Part of a small language model's weights: capped logits, 522M tokens.
MLP neurons of a small language model. Each row is named by its layer, matrix (up: input weights; down: output weights) and neuron, and shows model dimensions 16-111. Each number is 128 + 24 x the weight over its row's rms, rounded and kept within 0 to 255.
A block is one neuron, or neurons of one layer that tend to fire together. After each block is what it responds to, as a language model described it from the Wikipedia text at the highest values.

L3.up298 [121  79 109 116  94 125 134 137  86 164 119 120 158 144 135 146 125 148 120  98 126 100 125  85 138 152 134  99 156 169 128 171  96 141 146 149 131 101 144 122 104 146  79 119 109  94 140 169  94  99 135 155 118  90 131 141 117 138 152 109 114 115 114  99 140 110 131 130 115 131 146 146 158 150 189 122 134  93 133  97 126 156  97 162 125 175 111 137 157 158 108 121  86  85 132 147]
L3.down298 [127 128 110 115 125 166 116 129 147 130 135 150 166 143 160 130  81  98 144 100 104 111 117 111 146 125 140 109 109 137 110 138 124 137 123 150  92  74 175 123 121 127  94 113 128 145  95 146  78 121 137 143 176 138 143 125 132 125 132 187 103 144 123 121 115 128 109 150 106 160 112 125 145 114 150 101 123  94  97 156 131 136  94 151 118 114 105 129 112 105  71 171 128 128 175 113]
L3.up691 [120 121 121 132 131 150 150 153 142 130 144 109 151 128 153 156 157 127 108 120 140 119 143  89 117 129 141 150 141 116  97 118 132 146 140 129  79 142 113 113  90 149 128 131 118 110 123 179 170 102 129 164 107 107 130 120 106 123 111  86 118 130  53 100 138 133  89 128  83  82 111 133 132 129 142 142 178 122 164 117  97  92  93 116 138 123 137 140  95  88 100 146  96 140 138  93]
L3.down691 [102 169 160 119 119 116 127  86 181 105 109 134 135 160 130 161 129 126 109 150 129 139 138 153 144 161 144 123 135 116 134 126 118 122 134 119 100 166 116 128  98  67 160 122 125  84 159 165 140 117 120 110 114 166  95 133 111 137 102 138 148  79 134 105 109  92  97 112 141 112 133 161 140 117 140  89 140 107 140  89 108 119  77 162 146 139 133  98 157 143  99 106 140 129 139 101]
L3.up2046 [145 141 101 140 148 149 121 169 118 105 113 141 154  91 129 124 141 149 123 139 170 126 140 133 112 130 120 102 152 119 155 155 128 137 132 160 109 132 154 161 146 149 116 128 120 128 141 157 143 110 111 168 169 115 135  97  97 149 164 131  96 131 164 165 136  88 166 113 132 128 103 116 164 107 133 117  97  93 158  97 144 135 152 124 146 129 161  98 128 136 169 109 168 104 156 120]
L3.down2046 [122 145 127 127 165 114  87 164 142 117 100 163 149  97 133 116 145 169 136 150 135 149 108 164 117 151 157 162 130  90 116 174 149 149 176 131 174  94 126 152 167  99 132 101 102 147 142 158  79 120 116 137 126 135 152 126  71 181 146 110 135 109 124 107 151 132 138 131  83 100  74 153 164 124 132 128 119 101 134 123  82 125 165  92 155 141 135 109  87 118 116 121 133 110 139 106]
L3.up2523 [115  87 111 123 100 134 142 109 110 115 138 124 128 150 129 118 168 147 125 155 136 151  91 111 166 108 139 102 137  89 171  81 106 145 113 142 105 151 163 137  88 122 105 131 123  85  97 142 104 146 136 153 144  78 125  92 132 171 147 117 132 131 113 169 128 113 115 167 156  94 138 116 129 143 162 157  89  90 161 152 140 147 135 128 109 157 138  88 149 153 110 113 111 116 132 135]
L3.down2523 [112 139 156 134 145  93  89 128 111 122 122 157 164 178 145 131 163 102 131 122  73 147 126 108 158 129 122 133 148  70 172 108  96 134 105 120 129 129 134 155 106  81 134 142 131 148 107 142 132 101  94 121 141  84 143 121 113 121 159 127 107 114 121 122 128 125 104  88 126 118 129 127 116 126  88 145 123  81 121 148 161 113 153 141 124 112 116 118 107  94 101  87 168 126 149 142]
Responds to: Word-start fragment after bracket. First one- or two-letter piece of a split lowercase word, mostly right after an opening parenthesis or quote: (r|ivalry), "r|oughed", (m|usician).

L5.up1110 [146  90 155 110 158 120 119 128 126  89 153  66 108 111 100 156 131 152 139 114 132 128 117 111 157  88  77  92 131 156 112 120 139 133 136 170 124 110 128 136 156 150 136 111 114  94 115 131 146 114 151 159 133 129 112 105 155 138 151 112 126 140 178 105 131 101 112 131 129 117 133 120 121 139 103 185 114 149 140  82 110 105 101  78 119  97 111 103 140 117 135 135 127 127 172 126]
L5.down1110 [113 114 166 152 136 125 147 120 138 129 128 135  88 154 126 112 120 171 144 173 130 136 177  97 113 142 143 108 149 113 110 115 146 173 149 100 130 134 126 111 137 138 147 153 165 118 137 151 178 105 117 161 124 101 132 134  90  69 134  81 124 143 129 125 130 178  96 131 147 176 138  87 148 130 162 148 110 152  84 156 108 120  82 166 127 140 113 136 130 100 104  95 147  73 157 132]
L5.up1420 [116 102 122 128 120 133 130  98 131 127 123 118 114 110  92 153 124  96 131 165 137 130 122 135 103 121 122 159 134 124 105 117 127 166 191 153  72 136 139 127 161 103 129 143 139 118 205 104  96 102 153 124 153 135 129 110 153 168 120 119 134  92 139 106 130  82 123 103 108 108 111 175 160 168 122 112 110 124 120 132 168 143 140 115 125 126 119 107  83 145 118 127 177 184 150 110]
L5.down1420 [107  88 125 155 125 131 124 166  94  97  89 103 137 128 138 162 111 105 139 142  95 140 183 171 135 137 153 100 120 195 117  91 131 140 130 101  95 107 115 102 100 148 115 113 162 140 117  97 107 125  97 123 107 105 153 182 153 152 155 135 140 124 157 108 151  89 136 124 111 154 109 154 122 116 154 122 105 149 155 133 132 141 143 159 158 125 137 150 142 144 105 113  90 116 136 162]
L5.up2114 [181 133 104 142 164 159 129  98 155 118 109 127 172 117 102 162 113 114 136  86 134 111 143 142 122  97  96 157 123 112 153 124 119 128  93 161 137 103 173 134 125 132 143 115 130 142 123 167 131 132 134 129 110 109 133 100 105 103 114 120 142 105 205 142  79 127 100 138 115 148 147 103  94 123 139 152 109 104  75 104 138 109 130 138 113 161 135 150 110 150 131 114 149 159 127 171]
L5.down2114 [158 140 154 163 116 144 118  98 151 128 144 113 136 137  97  96 125 176 111 106 139 119  91 134 142 170  93 146 131  90 138 123 155 106 148 165 126 137 105  99 134 107 118 138 157 171 108 138 118 160 144 148 150 129  94 134 107 162 116  97  72 122 136 127  99  88 138  66 110 139 125 157  77 133 117 178 121  92 159 114 117 120 100 132 113 113 137 154 142 152  82 156 137 121 149 125]
L5.up2411 [137 126 155 111 117 171 132 162 139  95  86 116 146 121 143 104 113 136 178 125 134 104 113 165 116 115 144 129 175 105 136  86 164 134 104 123 151 124 105 113 114 110 129 115 127 163 118 154 181  74 112 165 145 143  87 102  95  94 138 144 111 110 106 149 111 128 166 139 105 155 173  92 150 119 156 125 148  94  46 102 149 107 140  99 115 126  74 100  61 148 146 150 149 146 147 118]
L5.down2411 [151 183 137 163 139 139  90 144 134 121 118 119  93  83  78  97 109 110 129 123 110 129 120 179 140 133 182 112 136 123 122  92 155 138  89 129 113 115 123  81 146 166 169 120 124 166 143 121 144 102 174 135 127  98 138  93 153  85 139 102 125 116 150 140  94 125 130 127  90  99 104  91 130 145 128 120 116 103 123 126  68 131 125 156  83 104 102 132 128 143 128 134 134 131  96 136]
Responds to: Mid-word fragment tokens. Short word-piece fragments inside words split into several tokens, often right after an initial capital such as P, as in P-f-ister, P-ant-her, T-r-ashmouth.

L5.up511 [ 62 109 169 129 135 185 134 147 136  88 120 156 118 160 132 154 118 134 138  52 111 126 127  86 111 117 146 135 130 141 119 146  90  98 131 126 124 114 172 160 130 129 114 157 138 128 130 148 116 121 147 124  97 116 108 145 111  99 154 132 159 109 148  94 109  90  73 193 126 161 133 114  98 140 159  94 161  97 127  95 135 161 135 169 144 119 127  87 187 143 157 124 144 104  89 119]
L5.down511 [ 65 200 107 150  79 189 104 109 105 136 149 107 133 110 151 171 108 136 113 130 144 143  88 105 108 104 109 123  79 153 140 115 156 113 124 153 121 151 111 110 110 122  89 121 127 173 121 166 155 114 152 129  87 156 100 115 155 137 147 156 143 146 143 140 120 117 142 124 174 133 119 123 125 114 145  92 138 125 119 117 112 164 122 122 106 126  99 137 115 133  94 147  91 108  90 139]
L5.up634 [114 154 158 193 125 115 104  95 127 125 154 106 149 181 125 160 105 119 111 144 138 129 145 172 123 117 131 144 138 103  75 167 115  96 128 113 119 142 121 129 149 110 121 117 130 128 148  96 133  76 136 116 125 166 137 173 148 118 141 162 131 160 109 128 148  94 131 139 134 128 122 122 132 123 132 133 147 146 118 168  95 122 162 106 142 149 126  95 133 155 160  95 109 109 157 135]
L5.down634 [124 156 109 114 122 130 144 103 118 128 141 177 149 112 139  84 109 108  89  87 114 117  95  75 136 115 144 101 100  97 150 117 140  86 143 104 108  75 131  67 159  94 156 109 148 133 140  97 157 143 110 113 121 164 145 142 173  86 101 159 117 123 109 145 155  84  96 129 121  82 121 125 112 102 138 152  88 135 111 133 157 129 151 158 136  96 129 144 129 132 151 128 137 128 173 118]
L5.up1520 [ 94  99 147 147 106 137  86 178 163 160 109 132 129 121 129 133 121  95 148 128 128 119 131 133 110 113 126 146 113 136 174  83 131 117 130 142 127  86 140 124  89 117 125 110 160 118 112 135  80 120 107 157 144 139 166 144 194 113 155 157 124 123 127 102 170 112 140 121 103  81 134  95 119 114 150 107 128 109 123 171 140 111 158 132 148 148 153 156 165  98 147 117 149 122 162 141]
L5.down1520 [136 102 111 111 141 110 147 100 103 127 113 144 119 127 140 157 150 135 134 115 109 151 127  99 118 160 114 134 151 114 123 179 125 149 133 122  94 130 145 115 120 108 163 136 133 153 116 153 120 133 132 118 136 127 113 146  93 157 112 108  79 177  94 120  70 112 159 158 135 164 103 121 163 135 100  83 135 120 128 171 136 150 135 170 118 100 125 195 137 131  80 118 152 121 132 110]
L5.up2398 [ 99 159 153 164 140 158  90  81  80 129 130 100 164 113 153 183 104 126 108 150 165 138 112 105 133 123 118 112 136 116 139 161 143  91 111 116 129 124  94  66  81 156 132 118  97 102 125 121 136 101 150 120 128 132 114 146 150 146 139 167 111 138 103 162 139 134 144 118 150 113  97 139 137 117 123  88 137 138 162 127 140 139 101 158  77 118 107 100  76 167 123 153 131 132 159 126]
L5.down2398 [110 158 117 158 181 116  91 102 114 146 132 108 127 117 126  91 126 116 155 133 137 151 125 107 110 104 145 126  93 101 140 154 142 109 162 118 135 136 136 129 161 113 104 154 168 135 165 134 141 131 144 113 152 103 156 150 126 112  64 136 129 135  67 139  99 150  94 125 121 149 100 120 132  94 137 151 141 126  91 151 132 126 129 136 140 131 117 142 126 157 186 103 166 101 167 143]
Responds to: Military unit nouns. Ending pieces of collective nouns, mostly military units (regiment, battalion, brigade), plus band, town, lake, usually as subject after "The".

L2.up547 [115 109  82 133 167 157 119 126 150 122 100 143 128 163  95 128 137 153 182 133 123 101  88 101 135 141 135 118 131 149 133 121 139 154 102  83 131 109 133  92 144 119  93 165 129 123 116 106 108 117 108 109 114 188 137 103 123 119 101 145 121 119 133 125 118 124 109 142 174 110 145 139 161 147 147 135 136 135 135 117  79 127 169 138  97 119 130 104 120  87 181 116 129 165  90 160]
L2.down547 [112 117 102 117 126  98 107 148 133 142 142 124 109 155 123 107 152 174 156 155 124 127 145  81 125 159 149  99 115 125 157  90 146 178 102 139 137 101 132 130 160 133  64 169 151 104 110 116 127 117  97 168 134 177 126 128  78 132 118 153 133  78 151 123 146 140  87 124 134 104 157 111 116 153 178 148 148 112 105 117  93 110 147 118 144 149 129 133 129 145 120 123 150 133  84 147]
Responds to: Word-piece f/v fragments. Word-start or mid-word pieces containing f or v that begin a longer word, such as Inf(o), inf(ighting), sur-f, Sal-v-ador, (f)eaturing, (v)s.

L2.up1117 [121 143 154 137 107 160 151  95  96 147 164 134 116 137 147 159 127 127 107 158 136 101 114  99 144 124 106 133 123 151 126 168 116 120 146 121  97 144 137  69 160 109  82 107 124 135  99 148  86 145 113  80 100  96 127 148 122  93 129 141 161 160  93 103 158 139 134 155  93 158  93 114 116 128 140  82 150  38  80 114 149 136  36 138 101 143 137  89 135 133 144 111 125 120 138 134]
L2.down1117 [ 97 137 157 122  96 118  93 114 135 108 115 106 136 146  93 142  77 170 114 122 105 130 119 139 140 100 123 116 122 108 100 121 124 103 143 141 127 145 115  77 145 142  98 106  85 124 104 166  82 148 115  83 108  82 171 171 131 126 138 186 115 140 143 101 132 146 115 138 111 142 108 102 133 130 151 113 136 129 105 157 134 187  99 148 121 176 135 131 128 153 120  84 158 119 158 159]
Responds to: Band and group nouns. The word band in any sense (music group, bandwidth, climate zone), word pieces after an initial B such as B-and, and unit nouns like units, Regiment, Corps.

L3.up340 [104 132 142 139  98 111 126 150  76 175 127 144 133 126 141 117 162 144 162 109 128 107  73 106  99 128  88 142 146 124 120 144 146 139 121 162 118  96 120 129 119 158 168  95 147  93 104 111 130 111 160 146 114 133 130 165 168 104 132 121 111 115  66 126  86 151 153  98 105 159  99 115 153 101  84  97 110 120 108 144 143 170 142 113 113 117 105 152 116 141 120 105 118 141 162  99]
L3.down340 [127 181  57 140 143 157 105 144 122 140 144 105 173 146 122 162 123 128 150 112 142  82 106 101 109 152 175 135  97 142  97 104 103 103 129 161 138 156  95 108 114 140 151 136 179 131 121 114  92 149 106 126  89 105 136 150 136 129 104 172 105 124 156 142 103  97 117  98 173 132 140 134 152 143 111 141 176 138 159 160 138 150 172  94 144 128  87  91 120 164 151 153 158 105 126 118]
L3.up501 [ 83 107 176 123  83 130 141  95 106 137 151 157  82 158 101 120 136 109 134 160 116 152 110 117 138 131 143 148 126 164 150 130 135  96 113 134 156 132 133 121 131 104 133 131 160 138 119 115 117 158 133 118 137 170 116 130 134 144 152 128 120 188 121 107 112 121 124 116 128 146 143 130 153 110 116 168 115 143 117  96 148  97 153 174 106 167 162 124  85 122 165  98 125 147 116 134]
L3.down501 [105 107 177 163 144 158  91 133 127 124 149 162 142 140 104 161 111 114 165 103 163 132 136 150 160  98 111 132 112 161 143 142 123 105 114 133 148 107 144 151 135 139 124 107 151 121 137 121  84  90 143 168 119 163 155 129 113 143 123 138 117 151 135 122 113 108 104 183 101 142 134  93 120  86 106 142 171 141 114 112 102 128 120 149 116 136 130 148 106 117 141 123 111  89 151 178]
L3.up865 [111 102 101 150 134 143 124 100 141 169 129 142 116  96 117 158 122 102 129 136  77 131 101  91 138 120 136 167 119 130 149 107 149 125 166 129 140 115 124 143 142 116 108 137 180 115 116 105 172 148 160 104 106 101 117 140 148 110 118 180 113 125 137 116 151 108 111 128 108  67 105 185 147 105 131 102 151 140 121 151 153 130 115 134 125 123 134 150 115 145 144 141  94 141 149 133]
L3.down865 [140 155  69 118 104 132 121 167 106 127 130 127 132 140 129 186 150 167 125 133 139 143 159 161 140 113 142  86 125  78 113 108 150 136 138 116 149 107  95  95 118 109 119 116 166 143 156 101 136 164 128 124 144 123 112 134 122 147 147 133  82 122 124 136 136 149  90  95 131 143 124 119 113 164 164 154 168 164 114 193 178 134 101 142 134  96 111 145 115 118 117 127 156 135 126 159]
L3.up1097 [107 117 164 157 150 140 174 103 154 134 125 104 118 138 187 108 150 188 127 114 120 149  95 123 144  72 132 145 126  99 185 129 130  73 124  63 123 144 177 110 115 148  95 115 117 161 115 111 122 115 137 147 152 121 108 159  98 143 145 120 114 119  91 120  95 132 126 147 144 116 142 114 143  68 121  87 146 113 119 130 151 114 122 177 143 172 155 138 127 146 111 119 165  97 163 135]
L3.down1097 [143 142 142 117 166 126 160 121 141 152 151 110 140 108 123 138 135 110 137 147 150 140  63 149 131 140 102 148 149 149 127 120 169 100 153  91 151 109 186 133 135 135  80 133 136 141 121 154 157 111 170 111 158 121 154 145 182 126 141 149 111 104 136 129 129 140 105 114  90 102 132 119 133 149 164 148 104  91  93  85 139 163 124 173 123 100 116 153 111 167 134 144 161 134 167 128]
Responds to: Collective and entity nouns. Nouns for a group, organization or work, such as band, team, family, song, village, usually right after the, his or her.